{"d_model": 256, "n_head": 4, "norm_eps": 1e-06, "qk_norm": false, "lr_mult_down": 2.0, "grad_clip": 1.0, "schedule": "wsd", "decay_fraction": 0.748, "decay_shape": "linear", "doc_mask": true, "dataset": "wikipedia_en"}
MLP neurons of a small language model. Each row is named by its layer, matrix (up: input weights) and neuron, and shows model dimensions 80-143. Each number is 200 + 30 x the weight over its row's rms, rounded and kept within 0 to 999.
After each neuron's rows, "fires after" lists the tokens most often just before its 100 highest values on Wikipedia text that the model never trained on.

L4.up672,157,203,170,173,191,175,218,158,205,203,179,198,166,203,220,188,235,197,246,266,229,188,234,180,213,196,222,202,194,221,191,174,195,158,195,223,171,197,223,157,139,133,220,157,189,212,175,272,175,230,245,221,169,222,204,179,232,254,207,224,185,178,145,165
fires after: "\n", "==", " |", "sa"

L2.up837,219,192,202,207,229,184,222,145,163,189,131,217,198,202,247,162,180,219,215,167,173,179,184,213,155,237,153,181,172,219,192,208,147,204,231,206,204,238,241,160,206,200,177,172,192,200,184,275,190,197,186,199,261,253,159,286,255,217,223,204,218,240,147,173
fires after: " m", "mar", "m", "g", " Mar", " Man"

L2.up653,178,198,154,220,265,188,218,187,131,195,191,213,158,169,201,211,199,192,199,213,155,245,208,184,185,151,150,175,193,130,241,200,182,187,144,277,256,192,200,188,197,205,203,157,174,275,223,214,241,203,248,215,203,185,233,229,245,198,216,236,227,242,200,200
fires after: "ri", "ver", "lo", "fu", "vi"

L4.up825,183,181,256,148,167,182,265,183,204,171,162,166,180,229,199,185,198,229,213,189,212,204,153,170,182,230,178,222,193,182,223,229,231,204,201,221,189,171,191,196,156,175,262,171,191,206,206,143,197,181,198,204,241,218,224,219,186,151,167,152,200,247,162,209
fires after: "==", " p", " ", "\n", " se", " count"

L2.up993,170,225,237,228,166,204,147,164,206,252,179,189,213,245,237,190,196,216,121,237,145,182,243,162,241,196,206,184,168,140,201,200,219,205,228,148,207,191,211,216,161,181,171,167,201,163,159,186,240,200,210,246,200,139,123,217,180,214,193,180,201,205,216,159
fires after: " h", " the", " H", " La", "H", " bo"

L2.up207,276,213,208,144,222,176,187,203,239,153,213,190,174,224,228,194,207,141,213,208,241,222,241,200,187,167,202,254,109,219,182,194,200,172,196,209,202,178,234,193,230,230,195,160,224,207,230,151,225,209,209,203,171,227,193,158,178,217,237,206,175,178,205,102
fires after: "s", "re", "app", "ic", " as"

L4.up511,194,216,235,167,235,232,242,201,238,200,217,174,224,199,182,122,221,170,154,233,199,176,217,167,141,188,156,223,183,245,165,195,211,210,189,232,158,257,172,234,157,264,183,228,217,176,258,188,219,189,136,212,223,203,215,211,194,189,235,199,188,232,229,163
fires after: "==", "===", "ch", " ("

L4.up740,210,199,206,208,206,208,254,185,245,167,209,199,212,198,230,214,265,208,212,189,227,195,152,190,173,186,173,156,200,197,187,216,208,199,207,216,166,235,248,147,205,192,205,215,231,237,193,258,206,208,211,208,225,195,193,236,259,154,200,162,170,198,192,227
fires after: " Ar", " the", " Ma", " or", " Te"

L2.up1007,166,209,246,233,171,228,217,169,183,183,218,178,145,224,196,213,226,136,197,189,223,156,198,238,168,266,201,148,197,231,191,226,166,183,184,210,224,213,294,223,195,167,232,207,187,205,197,122,237,181,212,188,201,239,187,232,149,182,212,225,188,189,232,182
fires after: " Com", " comp", " March", "p", " Comp"

L4.up660,221,114,235,157,196,194,175,243,178,223,216,239,234,268,226,181,265,221,208,137,160,231,228,171,209,248,219,204,188,190,222,225,150,222,206,219,182,227,199,240,234,189,201,169,222,230,228,219,199,173,194,206,174,201,190,215,180,270,199,226,205,244,172,213
fires after: " ", " C", "n", " K", " a", " c"

L2.up27,192,263,220,235,182,174,172,219,201,164,222,183,187,186,199,194,202,215,219,194,258,223,190,209,125,218,189,234,214,197,234,219,155,211,194,185,206,202,153,249,201,172,154,184,203,199,184,203,284,211,203,205,190,237,215,226,172,222,215,169,206,218,189,206
fires after: " ", " P", " c"

L2.up598,180,176,210,217,159,258,170,189,209,156,150,227,199,205,171,202,206,162,166,228,242,222,233,228,197,147,187,156,198,231,202,177,147,149,195,210,183,222,160,200,194,206,136,190,241,184,174,220,203,252,178,161,225,195,176,208,121,207,201,252,219,182,157,169
fires after: "\n", "app", " G", " V", "hi", " J"

L2.up325,228,211,185,222,230,210,222,189,203,176,182,176,223,171,220,192,148,199,162,196,253,200,204,177,206,181,216,215,164,199,177,197,183,266,150,219,172,259,190,240,199,198,204,213,167,152,156,208,173,189,215,182,145,197,182,203,232,214,206,186,183,250,198,159
fires after: "S", "A", "R", "U", "O", "L"

L2.up739,128,212,184,242,214,219,190,233,179,204,195,212,200,219,164,207,244,247,220,191,179,242,207,211,163,177,196,219,201,146,227,204,219,236,211,178,166,155,230,218,183,191,180,201,148,255,212,187,184,156,199,192,232,197,161,171,190,178,140,195,206,154,202,197
fires after: " And", "i", "è", " Vi", " Di"

L2.up594,210,212,185,241,178,202,162,186,213,192,302,198,180,215,226,151,228,227,170,212,250,222,235,167,238,170,187,193,171,162,194,245,235,200,205,162,183,223,177,187,195,230,177,187,208,170,233,172,219,173,252,218,200,224,187,231,178,157,213,221,168,227,210,178
fires after: " w", " trans", "t", "od", "d", "sh"

L2.up629,207,197,199,184,182,152,203,212,165,164,227,151,195,224,231,202,247,193,138,200,218,138,187,172,203,135,228,177,202,201,183,176,248,192,206,241,243,216,211,202,180,188,207,183,200,187,181,226,175,135,244,178,196,247,209,217,197,184,170,162,183,204,272,239
fires after: "st", "c", "ch", "d", "t", "te"

L4.up136,206,193,269,158,157,181,205,161,161,262,193,177,188,192,239,183,149,164,170,230,203,192,180,198,170,222,233,163,197,205,197,238,177,213,204,192,204,122,189,256,211,100,189,185,170,179,227,193,168,158,174,168,205,197,147,213,190,214,188,213,203,215,210,175
fires after: "-", " an", " her", " a"

L2.up357,196,241,229,200,197,219,234,185,238,138,171,171,201,204,230,211,156,186,242,252,205,141,162,222,207,210,199,251,161,196,215,148,202,190,198,181,222,224,240,183,180,186,247,195,175,179,151,192,182,208,198,209,178,191,253,195,176,204,217,176,206,218,207,210
fires after: "il", "th", " School", " list", "ne", "old"

L2.up666,217,192,199,186,214,199,215,169,161,197,224,212,196,217,173,243,217,146,166,209,201,197,214,236,200,213,207,165,181,195,181,226,179,137,239,203,177,226,175,162,194,202,203,190,165,197,201,157,177,161,133,154,232,161,231,213,193,186,260,178,201,186,272,223
fires after: "f", "ff", "ha", "us", "tro", "lu"

L4.up968,175,171,195,216,258,217,195,175,251,216,217,191,205,188,171,165,177,172,203,192,220,214,172,156,139,222,192,204,222,227,218,226,163,157,159,228,193,198,167,182,190,174,202,159,177,180,243,216,251,202,190,197,205,199,210,200,137,160,200,164,218,199,141,248
fires after: ".", ",", "H"

L4.up645,214,209,214,239,187,208,187,205,246,188,204,184,192,230,214,169,164,201,268,201,180,226,196,173,200,215,221,204,198,185,174,225,250,200,191,256,193,164,182,139,203,228,131,231,206,221,242,231,200,233,192,241,199,236,209,211,194,249,212,252,208,217,189,129
fires after: "\n", " An", " ", " Mu"

L2.up474,207,153,170,198,175,212,184,160,211,242,219,161,190,217,222,237,193,172,169,253,202,230,206,223,215,185,221,222,165,204,211,144,189,205,178,177,166,183,188,155,166,166,200,177,195,198,204,221,166,232,245,238,233,201,204,171,214,213,161,142,175,259,230,213
fires after: "li", "ri", "i", "il", "re"

L2.up812,220,261,177,142,202,218,214,179,175,201,173,130,202,195,240,202,141,220,246,248,170,231,216,172,160,193,181,240,159,179,213,222,235,207,204,183,211,231,205,189,190,171,238,167,203,157,210,169,175,206,235,143,262,271,194,167,255,171,187,193,185,178,164,233
fires after: " P", "c", "p", " m", " Mar", "P"

L4.up173,173,196,172,265,174,199,215,182,197,172,160,217,183,216,210,155,219,201,230,201,247,228,220,260,206,207,194,219,111,218,231,202,230,192,191,229,229,179,262,159,169,213,200,223,182,175,182,206,211,197,205,196,153,194,191,203,248,180,180,235,168,237,238,160
fires after: "S", "U", "E", "R", "N", "A"

L4.up946,230,138,206,210,190,171,194,166,242,237,169,208,206,197,225,147,206,223,188,243,231,199,236,168,148,188,206,232,214,200,250,227,158,120,156,242,186,229,158,207,221,205,186,228,201,190,186,212,259,160,209,193,272,225,199,258,230,214,190,233,183,232,154,225
fires after: " ", " at", " mo", "ult"

L2.up320,223,205,173,195,236,177,197,185,181,174,133,198,199,176,134,182,203,221,192,188,198,230,210,214,196,201,200,179,254,219,222,174,197,198,233,208,183,152,248,197,201,205,162,146,189,194,215,187,175,224,201,202,221,193,203,204,166,180,205,238,174,222,196,147
fires after: " d", " D", " F", "in", " You", "f"

L2.up987,189,224,215,204,204,167,222,168,193,181,157,248,179,216,193,220,253,147,211,181,212,164,185,144,232,197,235,152,203,225,212,179,225,199,229,196,199,186,212,229,196,263,176,196,215,123,231,179,167,196,214,177,211,159,202,218,188,195,144,180,203,168,200,225
fires after: "it", "se", "iv", "am"

L2.up681,157,201,285,252,204,232,193,187,175,172,200,236,214,193,215,204,190,182,228,211,216,180,203,193,190,181,209,187,174,154,219,230,155,205,196,224,178,245,214,209,229,214,178,182,186,190,186,207,196,199,204,176,203,191,185,201,162,152,197,237,218,187,157,227
fires after: " ", "c", " E", "n"

L2.up407,215,200,197,211,177,200,142,170,221,163,242,219,166,149,167,179,251,163,231,194,214,202,227,238,182,176,142,240,223,216,188,243,212,216,226,213,205,184,209,170,201,259,172,230,180,164,213,189,134,168,204,201,184,251,176,215,138,175,222,237,194,218,262,180
fires after: "d", "t", " co", "x", "da"

L2.up244,184,216,134,178,149,185,205,220,152,169,209,169,226,225,216,170,216,148,229,172,229,215,196,229,180,182,161,206,134,240,198,200,193,223,205,225,139,221,203,127,182,171,215,203,165,197,182,193,227,252,207,253,255,203,240,201,211,191,201,216,141,207,186,200
fires after: ",", "),", "en", "p", "P"

L2.up841,209,168,180,167,231,209,170,172,199,209,207,208,220,246,150,237,150,193,196,221,229,176,224,139,205,182,130,167,178,284,246,265,206,185,228,191,223,182,186,192,231,224,159,198,189,180,228,170,189,224,245,233,148,190,193,244,222,276,235,201,231,217,193,211
fires after: ".", "it", "act", "li", "st"

L2.up229,170,220,244,195,188,153,214,137,184,179,201,145,166,156,226,237,172,156,183,164,198,201,229,218,166,213,201,179,191,198,164,211,193,199,217,188,194,115,228,164,187,220,203,154,184,191,231,213,228,200,236,231,242,224,188,173,180,182,225,210,195,153,211,252
fires after: "s", " dis", "les", " tr", "ver", " Sa"

L4.up150,230,179,224,206,202,217,259,189,195,148,183,178,200,193,179,176,195,207,183,205,257,213,211,200,204,221,119,244,181,180,186,243,173,154,189,153,171,205,221,241,212,220,201,168,182,173,219,177,212,180,209,238,122,226,224,183,216,235,181,233,160,216,186,196
fires after: " ", " T", " G", " Pa", "d"

L2.up656,199,181,181,226,167,208,193,224,249,202,150,203,184,198,192,200,214,224,194,180,225,221,253,191,132,166,189,209,165,197,197,144,164,228,193,182,201,205,250,158,217,196,163,214,193,190,295,191,224,237,204,209,204,160,164,183,137,115,211,175,184,171,227,169
fires after: "w", "d", "c", " East", "sh", "y"

L4.up51,180,182,243,208,180,153,232,206,190,225,157,181,152,242,213,219,206,169,174,189,221,200,207,213,195,209,204,211,154,157,217,187,238,244,200,188,279,189,219,221,157,169,238,229,233,202,218,214,186,277,201,180,183,183,223,169,259,243,177,190,195,191,175,196
fires after: " ", " a", "ver"

L2.up793,165,234,191,214,177,206,202,176,201,145,185,193,125,134,235,219,158,163,146,181,212,135,217,144,175,225,174,218,185,187,202,203,138,235,228,229,189,195,162,213,201,200,234,208,198,230,228,196,196,173,191,191,197,201,231,206,194,335,187,142,182,260,166,188
fires after: " the", " The", "ri", " trans"

L2.up25,224,194,130,207,208,185,171,185,177,183,185,224,189,211,155,223,240,249,231,242,237,240,192,152,197,195,200,207,253,220,163,224,239,166,210,241,228,214,219,206,227,265,229,234,165,268,228,230,260,215,177,208,208,218,215,202,166,216,214,187,194,199,188,231
fires after: "c", "\n", "la", " Ma", "ri"

L4.up976,147,166,163,196,180,220,244,208,171,212,220,221,215,239,209,200,151,223,195,241,212,179,192,192,165,131,213,217,214,165,202,235,215,279,171,248,208,181,233,162,211,195,211,190,217,200,211,197,143,206,188,220,230,187,180,204,239,161,197,197,203,217,216,233
fires after: " co", " a", " Ar", " or", " Or", " ex"

L2.up391,208,254,189,187,187,174,189,282,166,202,178,205,189,212,133,141,219,186,213,205,182,212,197,147,189,213,263,149,217,221,151,189,148,205,191,191,227,200,204,223,188,238,172,197,243,259,222,175,253,224,210,161,155,202,134,140,185,167,154,249,232,213,202,217
fires after: " Ma", " h", "la", " co", " la"

L4.up282,162,206,231,191,211,157,204,241,186,172,244,249,164,251,171,188,189,223,186,232,230,146,153,155,188,210,166,199,210,144,239,181,193,178,197,220,239,176,182,174,203,204,234,136,202,197,215,205,197,217,179,270,160,186,226,207,157,225,212,199,211,181,184,198
fires after: " in", " ", " ch", " In", "y"

L2.up194,128,196,211,204,189,264,304,141,221,151,175,147,226,233,197,166,177,226,173,222,226,121,200,222,246,187,197,162,248,164,198,227,211,220,193,169,177,191,258,209,180,275,172,193,229,171,144,196,242,153,262,165,230,205,225,176,226,190,256,239,179,215,256,229
fires after: "l", "il", "udi", "an", "leg"

L2.up893,164,231,168,162,225,150,261,160,195,213,209,190,201,209,181,170,177,207,174,186,173,251,191,224,175,156,181,208,200,195,205,232,188,220,200,183,189,156,179,253,213,189,179,192,219,205,213,203,170,179,191,201,193,145,177,209,228,192,215,248,169,164,197,225
fires after: ".", "ar", " St", " Z", "lan"

L2.up124,171,171,178,181,248,229,254,214,235,205,167,178,206,201,261,209,193,200,236,211,200,205,206,198,195,199,230,194,215,163,202,172,162,164,226,150,199,199,198,185,185,238,180,166,232,167,181,214,228,217,201,215,168,186,200,245,173,155,200,171,180,245,266,214
fires after: "f", "w", "if", "t", "d", " F"

L2.up448,213,239,190,177,178,212,218,176,206,287,167,172,132,229,175,235,213,177,161,213,180,222,233,216,234,188,174,154,198,284,191,188,201,182,218,193,146,182,267,190,175,219,216,230,192,267,185,252,168,194,230,230,245,216,174,220,229,164,201,168,129,198,182,248
fires after: "\n", " Bo", " Ma", " Lo", " Ro"

L2.up447,159,201,210,207,142,190,138,165,202,186,193,207,184,225,161,279,163,209,193,180,222,240,180,152,164,197,133,181,187,196,174,187,154,201,177,176,186,203,210,202,135,207,167,240,193,180,195,199,235,182,227,129,227,224,223,203,191,176,227,174,171,209,203,243
fires after: " the", " P", " C", " b", " B"

L2.up858,220,198,212,202,228,285,236,161,190,188,228,250,190,173,126,204,204,246,196,191,213,173,222,154,198,215,228,204,201,167,246,184,227,215,204,201,226,225,209,238,220,180,220,177,167,209,267,203,176,211,180,156,214,209,242,197,211,203,232,149,186,214,206,207
fires after: " 1", " 2", " 3", " mo", "1"

L2.up330,164,191,166,150,179,206,156,216,217,171,173,201,224,217,213,177,207,216,200,231,209,213,195,194,225,164,194,239,206,234,199,160,192,146,183,146,180,174,204,192,208,191,160,241,195,153,198,203,237,198,217,218,178,217,192,168,153,232,199,220,234,189,244,187
fires after: "o", " Ch", " Go", " 1", "gen", "Ch"

L2.up223,225,202,179,181,153,179,136,199,229,162,219,149,223,267,203,238,198,188,237,213,245,220,184,150,182,178,154,233,189,223,184,158,180,212,143,168,156,141,186,190,229,191,218,156,253,199,250,227,212,220,164,184,211,214,188,223,233,169,165,198,213,201,174,222
fires after: "oc", " p", " P", " ", " g", "c"

L2.up41,163,168,168,170,238,252,179,160,193,149,213,175,196,218,214,216,218,169,230,224,182,202,216,214,205,209,255,234,218,159,212,176,225,229,211,187,226,199,206,175,169,172,194,174,154,181,215,222,240,191,183,184,191,276,168,217,237,197,202,198,219,160,262,146
fires after: "it", " He", " It", "e", " You", "em"

L2.up234,127,205,215,215,245,166,229,208,214,205,192,154,208,238,215,179,215,236,204,209,148,154,212,251,196,127,117,248,198,208,232,251,259,201,175,224,167,175,227,198,201,205,184,242,200,220,195,204,236,221,175,160,151,199,185,155,294,238,218,152,226,224,226,151
fires after: "par", "udi", "ent", "row", " Francis", "duc"

L4.up816,177,207,218,204,211,211,256,172,196,177,197,199,199,186,170,177,179,242,235,178,170,265,234,168,240,269,188,178,206,200,211,209,176,174,130,197,274,195,208,165,176,250,245,169,193,176,203,250,224,161,205,244,214,214,214,201,209,185,218,146,183,218,222,239
fires after: " re", "li", "n", "on", "ci", " T"

L2.up513,196,221,216,224,157,184,248,193,196,172,213,224,150,189,176,159,198,164,183,206,155,187,154,211,237,153,251,244,254,258,288,235,229,176,217,207,187,205,198,209,200,232,197,183,168,193,233,203,169,165,181,200,187,217,207,236,252,252,215,130,168,197,225,164
fires after: "fer", "iv", "ra", "it", "gi", "row"

L2.up833,220,220,226,170,243,206,219,166,201,154,211,205,223,156,278,220,167,184,216,187,196,221,214,201,207,199,165,228,224,214,215,181,209,162,226,175,169,166,195,175,193,194,193,201,241,241,261,176,148,159,226,190,222,216,157,168,216,150,171,190,152,188,174,199
fires after: "s", " b", "art", "les"

L4.up438,162,189,239,190,217,193,238,184,197,155,197,210,221,183,204,195,220,164,219,150,170,232,170,168,131,212,201,178,163,166,192,256,194,156,199,194,160,184,210,209,188,176,223,187,223,159,225,144,251,169,167,248,262,197,222,234,195,217,115,214,255,210,189,222
fires after: " ", "d", " a", " Lo"

L2.up647,209,216,161,221,254,199,215,135,207,220,233,154,206,203,197,242,233,167,158,217,203,138,205,153,192,181,204,169,198,194,224,227,170,219,247,227,194,228,213,203,180,236,166,200,162,199,196,239,173,228,196,187,179,210,225,202,211,139,186,209,249,215,156,247
fires after: "s", "r", "sh", " Sh", "i", " do"

L2.up714,168,198,156,209,250,179,227,158,221,177,190,176,181,220,206,227,196,211,182,208,202,219,174,164,126,131,168,164,177,196,181,163,198,178,262,201,222,264,173,158,184,168,196,156,233,199,259,156,266,143,182,234,161,224,227,184,229,183,222,192,224,188,178,208
fires after: " sp", "pr", "K", " Sh", " F"

L4.up179,132,195,220,261,229,227,154,189,210,173,241,159,190,206,190,131,176,242,227,215,211,223,243,198,219,175,211,177,245,229,242,222,231,213,191,245,241,198,214,221,202,215,193,183,226,191,248,214,138,207,188,242,166,201,184,232,254,212,199,214,168,166,246,203
fires after: " re", " D", " Re", "ve", " Le", " b"

L2.up839,146,168,181,231,202,258,190,209,233,228,208,185,189,191,221,172,229,232,236,197,204,146,189,233,194,154,183,159,196,195,178,237,242,201,159,149,218,197,200,181,206,227,184,197,173,144,178,160,177,170,225,201,206,229,204,268,156,249,215,172,210,202,230,191
fires after: "ll", " lo", "th", " score", " place", "king"

L4.up689,208,127,254,168,136,236,156,210,193,201,230,184,183,232,205,183,221,188,181,160,210,157,196,172,237,173,253,168,177,196,212,200,200,281,188,171,191,201,215,213,169,178,203,176,206,210,215,186,223,169,208,173,217,196,242,213,229,237,217,188,213,201,166,239
fires after: " Ra", "se", "ra", "t"

L2.up848,226,181,188,220,174,223,194,153,215,203,231,178,228,193,230,202,222,230,165,167,205,201,184,206,211,232,184,214,174,217,248,208,177,210,187,167,186,213,199,154,164,203,184,177,151,217,194,131,195,152,212,172,150,241,176,167,159,186,197,201,180,161,238,224
fires after: " the", "'", " |", " The", "-"

L2.up238,182,178,198,168,181,178,201,215,169,221,175,161,200,240,208,230,215,267,178,166,181,214,218,182,253,181,222,238,241,176,224,171,214,199,213,186,227,219,144,208,148,181,254,212,173,174,191,163,261,230,210,221,232,155,202,223,218,238,228,180,202,229,173,182
fires after: "y", "le", " se", "ri", "fe", "e"

L2.up334,189,198,194,225,244,159,217,196,218,176,226,148,193,243,179,178,145,201,199,211,234,228,205,253,201,204,213,201,223,211,226,203,182,162,173,192,210,234,200,215,193,141,187,165,246,206,200,219,208,194,231,154,169,194,210,193,175,165,215,137,206,179,193,217
fires after: "f", " Th", " in", " F", " f", "th"

L2.up38,170,247,199,151,216,155,160,183,247,220,223,226,171,166,182,184,223,200,187,225,230,202,171,218,254,204,196,169,239,220,216,168,192,174,198,169,214,262,137,198,218,182,143,218,156,213,198,202,210,209,223,184,195,173,209,199,210,239,181,196,207,241,222,180
fires after: "ba", "lu", " ", " tr", "en", " di"

L2.up15,163,189,218,246,205,197,160,183,241,235,160,150,219,155,251,202,144,188,202,236,148,120,228,212,173,161,185,157,206,230,211,189,190,184,192,184,215,186,180,190,201,215,215,213,245,184,197,188,208,235,177,201,200,221,212,216,217,186,272,153,184,192,176,246
fires after: "im", " Mi", " Sa", " se", " Mu", " Ba"

L2.up107,174,258,166,204,201,260,198,241,198,223,177,187,238,271,217,182,176,193,158,223,193,261,246,204,250,180,271,171,204,241,229,191,188,189,126,200,252,189,237,190,159,213,261,165,202,197,195,198,161,206,206,203,149,215,209,168,198,216,211,211,158,185,219,214
fires after: " g", "gra", "ro", "tra", " Tra", "il"

L2.up642,226,224,172,215,189,238,254,198,219,204,227,150,197,194,179,186,211,155,203,193,219,184,194,211,216,166,176,182,231,177,226,236,204,109,195,182,223,182,150,218,198,228,187,190,215,206,210,223,200,233,201,201,223,176,177,168,205,155,222,211,145,226,167,162
fires after: " ", "s", " ch", " w"

L4.up873,129,195,165,214,195,209,208,205,270,136,182,189,222,195,209,186,208,224,208,105,184,196,219,202,184,203,141,150,176,225,202,218,118,177,197,186,202,221,195,204,216,187,201,225,195,229,177,234,190,202,196,240,223,202,220,182,237,165,190,188,207,249,170,211
fires after: " ", " the"

L2.up23,173,182,234,208,220,216,159,159,194,211,158,169,203,169,254,202,208,178,196,201,210,181,183,244,170,178,186,166,223,188,231,161,227,240,179,185,206,221,279,238,191,217,233,213,221,193,209,246,232,153,219,221,162,220,219,209,207,262,185,176,229,210,198,225
fires after: "in", " H", "min", " M", "an", "t"

L2.up147,162,248,195,275,201,204,186,145,201,168,151,221,201,210,147,166,200,205,186,233,213,216,225,259,219,229,201,220,177,177,251,191,232,190,166,196,249,183,191,176,228,258,243,184,179,174,170,170,200,222,185,206,213,203,229,156,149,231,206,166,220,205,213,173
fires after: "vi", " con", "ci", "on", "con"

L2.up264,177,210,197,198,219,161,199,259,242,209,206,166,198,194,191,223,214,175,212,190,204,196,213,224,180,194,233,204,199,192,177,172,201,189,196,155,199,251,219,204,245,200,182,172,214,202,194,193,185,213,208,231,212,141,208,201,223,206,226,215,214,215,236,224
fires after: " ", " M", "f", " I", " 25", "45"

L2.up47,186,227,235,199,187,164,174,192,208,217,241,227,155,192,236,131,230,178,209,139,222,164,199,233,198,238,191,192,205,210,206,210,207,170,253,174,225,228,184,172,181,209,185,203,286,175,236,203,162,178,162,193,173,195,250,218,177,203,170,149,194,234,215,186
fires after: " in", " de", ".", " De", " ", "ar"